config.yaml
n_layer: 15
d_model: 320
n_kv_head: 5
vocab_size: 8192
positions: "alibi"
bias: "qkv"
parallel_block: false
init_std_qkv: 0.0332
init_std_o: 0.0413
lr_head: 0.00489
doc_mask: true
MLP neurons of a small language model. Each row is named by its layer, matrix (up: input weights) and neuron, and shows model dimensions 64-159. Each number is 50 + 10 x the weight over its row's rms, rounded and kept within 0 to 99.
A block is one neuron, or neurons of one layer that tend to fire together. After each block is what it responds to, as a language model described it from the Wikipedia text at the highest values.

L4.up610:43 58 42 51 51 55 43 45 58 56 51 39 66 32 56 40 55 44 34 31 55 54 43 65 41 35 49 42 48 36 51 57 46 54 23 43 43 47 60 49 42 47 44 47 54 54 52 54 44 52 47 45 44 48 53 49 49 49 54 51 45 53 59 40 43 41 57 47 52 37 58 55 39 41 44 35 61 41 47 43 64 44 47 49 56 32 57 52 59 57 67 54 52 39 31 55
L4.up953:64 49 35 53 46 51 46 40 64 55 53 46 46 59 58 73 41 58 54 60 53 58 26 54 52 31 40 57 48 52 59 31 50 53 46 45 48 56 52 37 60 53 35 45 44 62 44 57 51 51 69 66 61 59 48 43 55 48 49 46 53 51 62 43 54 45 41 60 53 52 48 53 51 51 45 44 52 39 52 37 55 55 39 54 56 54 60 65 52 55 45 58 53 64 44 45
Responds to: Second year in ranges. Dashes and digits of the second year in year ranges or paired years, e.g. 1990–91, 2005–2007, 1942 and 1944.

L5.up337:40 50 50 47 46 58 55 39 68 41 60 62 49 60 48 62 40 70 68 56 53 45 34 28 53 50 63 27 64 42 45 50 49 54 58 32 39 48 60 52 68 52 44 58 57 48 43 37 45 55 58 32 58 63 32 41 46 35 35 56 45 58 53 74 57 49 41 48 54 28 62 48 51 46 48 54 50 50 54 25 51 41 27 45 45 63 48 70 47 58 55 32 47 55 67 58
L5.up381:43 57 39 53 38 61 50 65 51 52 36 46 53 56 37 39 37 59 66 43 65 28 53 44 52 41 64 40 43 64 46 46 57 54 35 54 51 57 60 38 52 47 57 48 57 54 60 56 43 58 66 38 59 41 49 55 55 38 52 47 54 60 58 63 59 72 50 59 57 55 44 56 37 49 51 43 47 69 52 43 48 40 60 43 40 48 40 66 56 48 54 48 44 51 51 75
L5.up689:45 58 39 58 59 63 49 44 47 58 53 45 46 59 20 31 45 30 58 48 53 37 62 54 49 65 65 42 55 53 45 48 64 59 52 33 40 55 71 46 54 49 31 51 58 66 52 64 50 49 43 41 44 56 53 45 43 43 40 46 49 56 62 59 34 52 57 49 43 43 34 55 59 54 56 50 46 49 52 58 48 42 61 50 60 40 47 49 46 39 45 39 34 61 57 67
L5.up908:60 61 54 63 57 56 50 58 55 58 52 47 61 55 46 43 51 53 51 42 53 36 42 45 50 44 63 42 53 51 41 43 66 40 37 57 52 67 35 43 48 60 74 46 72 63 48 45 44 50 50 43 58 40 25 51 44 56 39 50 48 54 45 53 50 48 46 57 62 49 54 35 51 54 41 51 28 68 56 24 56 44 45 40 56 45 66 41 56 53 66 48 50 43 44 57
L5.up938:48 65 55 41 51 64 46 54 49 38 41 44 52 47 52 41 53 48 62 51 43 41 49 51 61 50 38 45 53 40 53 47 39 51 36 55 54 68 57 50 54 51 39 61 47 47 34 56 33 43 50 28 57 57 21 48 52 31 56 51 60 53 56 76 37 51 54 55 46 42 46 44 55 44 51 42 51 43 54 50 77 41 50 30 42 43 31 47 42 50 59 34 45 51 55 38
L5.up1070:58 47 48 50 58 49 39 59 38 54 62 39 54 36 47 41 54 55 54 43 31 55 50 62 45 43 44 40 35 51 48 50 48 47 28 48 53 48 54 52 33 50 43 42 43 43 58 60 43 52 43 47 42 57 45 44 38 36 54 40 51 41 46 51 58 38 56 49 46 40 57 45 59 44 50 37 44 33 62 25 49 53 47 36 54 49 44 57 47 59 36 53 42 55 41 56
L5.up1146:53 58 44 46 52 48 32 65 60 35 29 67 42 63 53 50 71 50 56 53 51 61 34 52 68 38 51 55 40 62 65 35 63 60 56 48 33 59 43 55 49 40 41 47 70 47 43 55 48 42 56 54 43 55 43 53 64 49 51 50 52 42 46 57 61 48 44 58 62 56 34 40 47 48 46 52 56 47 69 45 49 45 65 58 48 49 45 49 42 32 50 71 47 50 22 37
L5.up1199:39 34 58 59 65 45 42 49 50 53 58 45 49 48 37 41 43 49 82 47 48 55 48 48 42 40 42 46 47 45 32 57 57 47 46 45 59 61 70 48 53 55 54 55 70 59 47 56 42 48 64 46 61 44 61 40 49 47 64 46 67 43 58 53 41 44 47 58 44 32 75 35 65 48 48 42 67 46 46 22 48 44 49 54 64 54 44 51 37 57 74 52 53 34 60 71
Responds to: Mid-word fragment continuations. Word pieces that continue an oddly split word, like the s in ten-s-ions and no-s-talgia or ed in her-ed-itary, plus inner zeros of numbers such as 2,00.

L12.up334:52 43 51 63 58 63 50 69 59 68 43 70 56 50 32 47 70 34 45 39 68 57 58 51 50 55 46 43 57 52 47 49 54 57 68 52 61 41 42 48 38 53 58 37 61 60 35 34 44 63 66 31 52 56 58 41 43 50 63 57 64 60 48 41 48 51 57 56 48 49 45 59 46 30 61 29 25 46 53 39 38 61 55 60 61 63 49 38 37 62 41 39 65 45 35 50
L12.up380:36 49 38 69 57 41 46 56 54 67 45 43 55 33 45 62 41 35 46 27 66 54 59 49 42 50 50 56 59 45 62 43 48 49 63 49 73 63 65 51 50 45 44 36 54 55 39 54 57 43 50 55 51 60 57 36 42 40 53 38 57 44 47 40 40 42 59 50 59 34 34 62 50 53 39 47 52 55 72 50 31 54 52 38 71 51 37 72 48 54 43 57 46 48 60 53
L12.up789:39 54 51 39 44 59 41 41 42 45 59 48 68 52 45 54 53 45 43 28 36 45 51 60 52 46 64 57 67 42 58 47 44 37 50 61 53 37 47 50 40 44 52 52 45 64 47 28 42 39 55 60 76 38 57 48 57 52 55 56 45 41 29 50 32 42 55 24 48 55 65 40 56 30 45 48 62 46 45 44 39 32 73 45 61 45 64 55 47 68 52 52 59 46 42 45
L12.up946:43 48 27 58 46 50 38 58 47 42 44 65 29 65 35 51 56 41 68 45 50 53 36 46 45 53 63 47 45 50 59 40 63 41 52 58 50 52 60 47 40 49 68 50 50 66 21 51 47 60 52 51 49 30 49 46 51 49 67 58 51 57 28 41 45 43 42 40 61 52 41 43 43 37 54 47 46 53 50 59 33 51 51 58 58 50 47 68 62 40 60 39 61 36 54 36
Responds to: Cell and heading ends. Last token of a wiki table cell or section heading, right before the pipe or ==, such as 6th, 2020, Career, Early life.

L4.up107:48 50 47 52 49 42 43 42 48 44 36 43 69 40 27 45 61 54 55 55 55 42 46 56 44 52 44 42 44 42 44 39 59 53 36 46 59 49 50 53 54 49 48 53 43 41 55 51 55 56 31 42 63 41 62 53 40 65 51 52 56 53 47 61 54 69 55 42 64 49 45 50 43 40 38 67 49 43 46 52 31 45 69 56 44 32 51 66 62 39 46 52 56 44 43 48
L4.up536:55 62 48 69 39 53 43 48 45 43 40 44 56 45 37 39 58 30 40 47 56 48 50 45 40 53 59 60 40 67 40 51 63 46 55 70 42 44 68 42 54 40 49 56 42 36 56 45 53 63 55 50 61 25 38 29 35 41 57 35 59 46 63 48 46 78 55 54 47 54 38 51 61 46 54 44 44 38 52 44 46 37 62 78 49 49 47 70 57 41 60 64 44 48 61 42
Responds to: Mid-word piece after a short prefix. Second word-piece tokens that follow a short opening fragment, mostly a lone A or a, as in A-xi-s, a-band-on, A-pol-lo, sociopoli-tic-al.

L12.up111:71 53 46 70 42 47 52 53 55 57 44 51 72 48 25 27 43 62 41 53 50 47 46 52 44 49 39 36 49 34 35 42 71 47 48 60 41 52 56 57 55 51 59 53 50 55 51 55 51 50 48 55 49 31 71 49 37 45 37 48 62 44 52 63 30 38 51 56 71 38 50 25 47 29 23 60 42 52 67 48 48 57 54 44 42 51 48 60 55 35 41 49 49 49 68 52
L12.up179:53 54 50 54 52 47 45 68 40 57 37 39 67 67 37 47 51 43 57 44 46 61 59 68 39 52 42 62 42 50 45 49 39 54 30 57 58 52 50 57 49 65 68 53 38 52 53 57 47 52 63 55 46 31 47 65 39 53 37 56 48 52 59 69 45 44 50 42 40 47 62 50 51 32 41 61 47 56 58 40 54 79 43 55 37 52 66 34 45 54 51 45 36 52 43 50
L12.up209:72 53 41 47 67 51 32 47 64 62 62 47 51 60 36 41 48 49 64 47 51 36 55 51 47 48 60 49 66 40 36 43 64 59 52 38 30 61 55 47 47 67 71 61 53 54 50 38 69 48 50 46 33 41 50 39 51 59 30 45 61 47 61 65 31 50 39 53 36 52 49 69 47 69 61 42 56 67 61 53 43 41 45 43 44 58 37 34 58 64 51 35 39 51 49 57
L12.up490:55 69 49 50 44 46 56 41 48 45 48 49 50 37 44 28 44 63 30 41 46 56 54 59 38 34 54 50 55 52 50 40 50 44 56 39 36 71 44 65 42 60 63 67 42 68 54 52 53 55 55 47 23 50 50 32 51 47 47 43 60 45 56 44 46 52 59 33 45 61 56 44 51 42 55 47 56 49 58 37 63 62 55 45 50 46 45 42 72 49 25 37 60 54 41 49
Responds to: Year-initial digit "1". The leading "1" of a four-digit year from 1900–1999, in dates, tables, filmographies, citations and ranges, such as 1987, 1974, (1954.

L12.up408:55 67 61 34 64 48 54 39 41 38 34 27 61 50 65 61 45 54 50 32 53 37 42 41 36 49 46 69 70 61 58 39 42 58 37 56 50 34 45 63 61 50 79 53 41 40 38 54 49 47 64 55 55 51 63 57 66 43 38 39 62 57 43 57 51 50 56 54 42 27 60 49 68 52 37 40 61 49 52 38 35 58 70 47 49 64 47 67 37 49 54 55 39 52 30 47
L12.up430:27 64 55 52 45 57 62 50 33 30 35 42 50 61 60 55 43 52 55 55 63 64 63 57 40 38 38 41 49 37 56 34 45 44 51 29 53 51 60 61 49 49 51 61 58 45 55 68 32 40 33 42 44 64 42 73 53 60 41 49 68 63 55 44 45 47 55 50 61 52 49 38 57 37 40 70 52 42 56 40 43 52 55 50 31 42 64 41 51 50 52 51 64 57 53 42
L12.up768:53 53 57 54 53 48 48 16 49 48 42 37 43 33 56 52 53 46 48 51 46 57 47 47 43 40 64 58 46 51 37 50 45 53 55 55 27 48 68 46 52 42 36 50 51 40 46 62 46 39 54 45 52 42 55 55 37 37 46 52 33 60 31 52 63 48 36 58 48 32 56 52 44 52 38 45 61 63 38 33 46 62 45 49 51 32 50 35 42 53 64 49 36 42 60 54
L12.up1275:31 62 46 51 40 46 53 42 45 56 58 61 52 36 41 51 60 47 35 28 59 30 51 49 33 39 42 52 56 42 55 71 49 51 44 45 48 42 46 70 62 69 57 48 28 58 45 70 23 47 52 51 32 53 31 56 32 46 50 41 46 41 43 49 44 42 40 45 54 45 39 44 58 56 49 45 47 71 45 43 66 66 49 43 31 49 62 56 39 68 56 54 38 66 53 51
Responds to: Leading digit of years. The first digit of a four-digit year, mostly the 2 in 20xx, after a month, day, or table cell, e.g. May 7, 2007; in 2016.

L5.up198:52 56 37 46 48 56 51 40 69 43 55 45 59 47 52 55 59 48 54 31 34 36 39 31 55 54 34 51 55 55 38 38 48 74 39 52 49 56 38 50 50 54 44 53 55 66 27 65 61 64 43 49 44 45 41 55 55 54 63 58 52 36 60 47 44 46 51 42 66 61 52 36 60 33 60 47 41 54 47 42 43 35 57 42 60 44 34 36 61 64 51 58 48 46 37 35
L5.up237:57 59 29 44 66 39 26 54 43 49 43 39 64 34 39 54 65 47 54 53 55 57 54 57 55 72 52 53 46 39 51 49 44 57 41 43 30 57 52 57 60 47 67 61 68 47 49 56 54 57 47 46 56 43 64 54 48 72 50 22 40 53 51 26 47 32 47 29 52 71 33 53 54 34 57 57 53 51 73 44 45 55 52 56 41 64 34 43 65 43 63 69 56 31 63 42
L5.up240:61 51 44 65 63 57 31 59 43 65 50 41 47 24 50 42 60 45 51 30 41 62 44 47 48 26 56 62 45 48 55 41 56 43 47 45 59 70 39 50 58 55 46 43 63 33 47 62 33 45 46 42 52 57 46 42 48 65 64 54 32 52 37 38 41 39 64 44 46 47 55 69 62 39 38 52 43 53 47 51 36 41 67 70 46 58 66 41 58 43 67 55 39 46 40 36
L5.up336:56 64 53 45 22 39 37 47 55 46 61 55 44 43 65 47 29 48 59 49 44 50 56 37 62 45 42 57 42 21 44 58 49 44 35 55 38 44 40 35 52 46 33 42 74 46 44 56 43 54 41 54 56 59 38 64 33 48 55 26 66 30 48 53 44 56 63 47 47 39 45 67 51 46 48 44 35 49 54 50 57 53 62 34 52 46 66 45 51 48 35 64 53 47 64 45
L5.up803:64 52 52 32 58 43 49 52 35 31 59 57 44 40 50 42 47 43 50 47 58 44 55 55 53 45 41 48 56 46 33 48 48 70 50 52 50 54 58 51 38 77 41 32 37 46 43 54 46 36 41 48 48 49 49 59 47 74 62 26 61 53 64 45 36 44 61 39 64 48 42 43 52 64 70 62 43 42 59 37 27 38 58 62 42 63 64 48 63 53 56 55 60 36 54 56
L5.up916:57 60 43 50 54 40 54 74 51 50 60 41 62 36 54 52 46 42 66 30 50 72 42 41 50 54 59 56 65 56 53 57 47 85 65 48 55 61 48 56 55 48 50 39 56 37 39 63 38 62 24 41 53 71 49 59 48 53 50 51 41 53 47 54 53 39 37 30 71 52 52 51 77 38 43 43 53 56 47 40 43 53 73 45 34 48 36 47 59 42 41 43 53 38 30 44
L5.up1083:58 61 59 72 51 45 67 43 41 46 74 47 62 53 43 47 46 62 42 46 42 42 55 49 53 58 53 64 44 46 38 52 73 43 50 72 61 47 51 42 49 56 58 37 39 63 36 63 44 33 48 53 39 54 33 35 48 39 53 49 85 46 44 69 47 44 41 41 50 53 44 74 59 47 53 47 38 57 40 51 59 49 56 58 50 45 42 55 45 34 46 70 40 38 38 56
L5.up1245:56 66 51 76 66 51 66 56 59 43 42 41 47 49 49 39 43 33 65 42 45 46 50 42 47 54 42 41 56 51 52 61 55 58 36 34 49 63 57 61 59 42 32 53 48 56 44 56 58 55 72 48 35 62 54 41 35 32 47 68 50 58 43 56 31 41 52 54 75 54 49 26 54 64 45 51 56 66 44 65 47 36 42 66 50 39 57 52 43 51 47 45 53 38 49 48
Responds to: Digit 3 in numbers. Single digits, especially 3, inside numbers in tables, dates and lists, e.g. row numbers, "Set 3", years like 1993, "October 3".

L5.up32:65 54 55 51 42 44 43 48 48 56 34 39 49 40 43 60 63 53 49 39 59 62 57 49 34 37 43 57 50 74 35 42 52 51 72 40 45 34 50 60 45 57 39 48 58 47 40 48 25 58 33 70 45 50 60 62 52 57 43 55 44 54 68 52 50 67 56 38 58 66 31 56 37 41 42 48 53 25 56 40 52 42 55 44 62 33 42 41 67 46 36 34 53 45 56 68
L5.up134:40 63 60 50 67 39 47 46 66 67 49 56 55 48 42 28 46 38 36 33 42 44 52 43 59 55 51 42 58 52 44 49 48 54 55 39 37 61 48 44 49 51 52 52 32 59 56 50 57 52 60 31 48 56 51 60 44 54 45 36 42 37 61 30 34 54 39 48 50 46 40 52 55 52 34 54 31 57 52 55 60 67 44 56 30 29 28 52 58 55 45 30 53 47 49 42
L5.up416:43 61 37 57 72 75 42 35 65 48 52 55 59 51 49 51 47 42 54 34 54 35 54 62 62 49 55 49 65 53 38 42 46 53 41 41 70 42 40 10 46 50 62 44 44 71 51 45 47 50 52 48 51 67 47 72 59 44 65 31 38 45 56 42 46 48 55 47 38 53 34 45 48 53 64 56 47 48 57 55 62 64 53 59 48 30 55 58 42 43 34 36 52 55 34 72
L5.up464:32 62 56 46 39 39 42 59 55 34 35 49 44 51 35 60 66 55 74 45 48 40 64 62 48 59 55 47 46 61 44 44 52 61 50 38 36 48 47 36 51 42 42 53 32 36 48 59 70 51 30 54 52 50 53 47 50 50 60 52 42 45 59 60 44 52 62 39 58 48 46 40 56 44 56 62 50 50 45 55 50 47 59 46 45 29 44 29 58 47 40 53 58 51 49 38
L5.up503:49 49 48 31 39 54 56 54 71 67 63 43 58 39 59 65 49 48 45 33 45 43 50 63 46 31 61 56 41 60 43 40 70 48 45 62 43 57 48 39 34 44 63 44 40 44 46 47 41 54 49 67 52 44 36 48 34 41 59 38 69 52 80 50 32 39 37 50 58 45 39 76 53 36 54 49 71 50 51 42 59 35 56 57 56 43 60 36 52 61 48 45 50 56 39 56
L5.up812:50 51 61 46 48 53 37 63 51 66 52 59 61 48 59 56 54 43 45 49 48 47 63 38 52 62 44 41 48 56 37 44 48 50 27 54 69 49 51 47 49 54 46 58 63 41 42 45 70 53 56 41 46 42 45 36 58 66 55 58 53 43 67 46 48 54 65 43 52 55 38 57 58 42 55 57 55 45 61 35 68 57 41 63 53 38 51 55 77 60 26 74 47 57 45 63
L5.up900:66 56 45 52 39 54 44 58 65 61 27 46 33 43 41 49 68 74 46 42 35 63 55 56 53 64 57 59 56 66 60 47 44 76 28 64 30 67 45 48 40 63 38 39 54 53 52 44 37 43 26 50 48 42 52 49 53 45 54 62 33 68 50 47 55 29 67 46 45 46 59 42 46 57 61 45 74 34 62 48 65 62 56 65 64 37 51 58 47 55 19 38 62 52 46 53
L5.up1012:58 50 44 62 49 35 25 23 36 52 53 46 56 31 53 64 51 58 52 58 51 40 46 46 62 64 54 69 44 48 39 42 65 48 39 49 62 38 49 62 47 56 47 34 51 53 45 61 29 46 47 59 56 43 40 40 51 51 46 36 51 46 31 50 46 63 56 59 62 46 59 53 47 51 47 54 39 36 50 44 42 52 50 44 64 61 50 33 37 43 52 61 62 35 47 56
Responds to: Year or place after prepositions. First piece of a year or place name right after in, from, at or an en dash, e.g. in 1989, in Belmont, 1907–1947.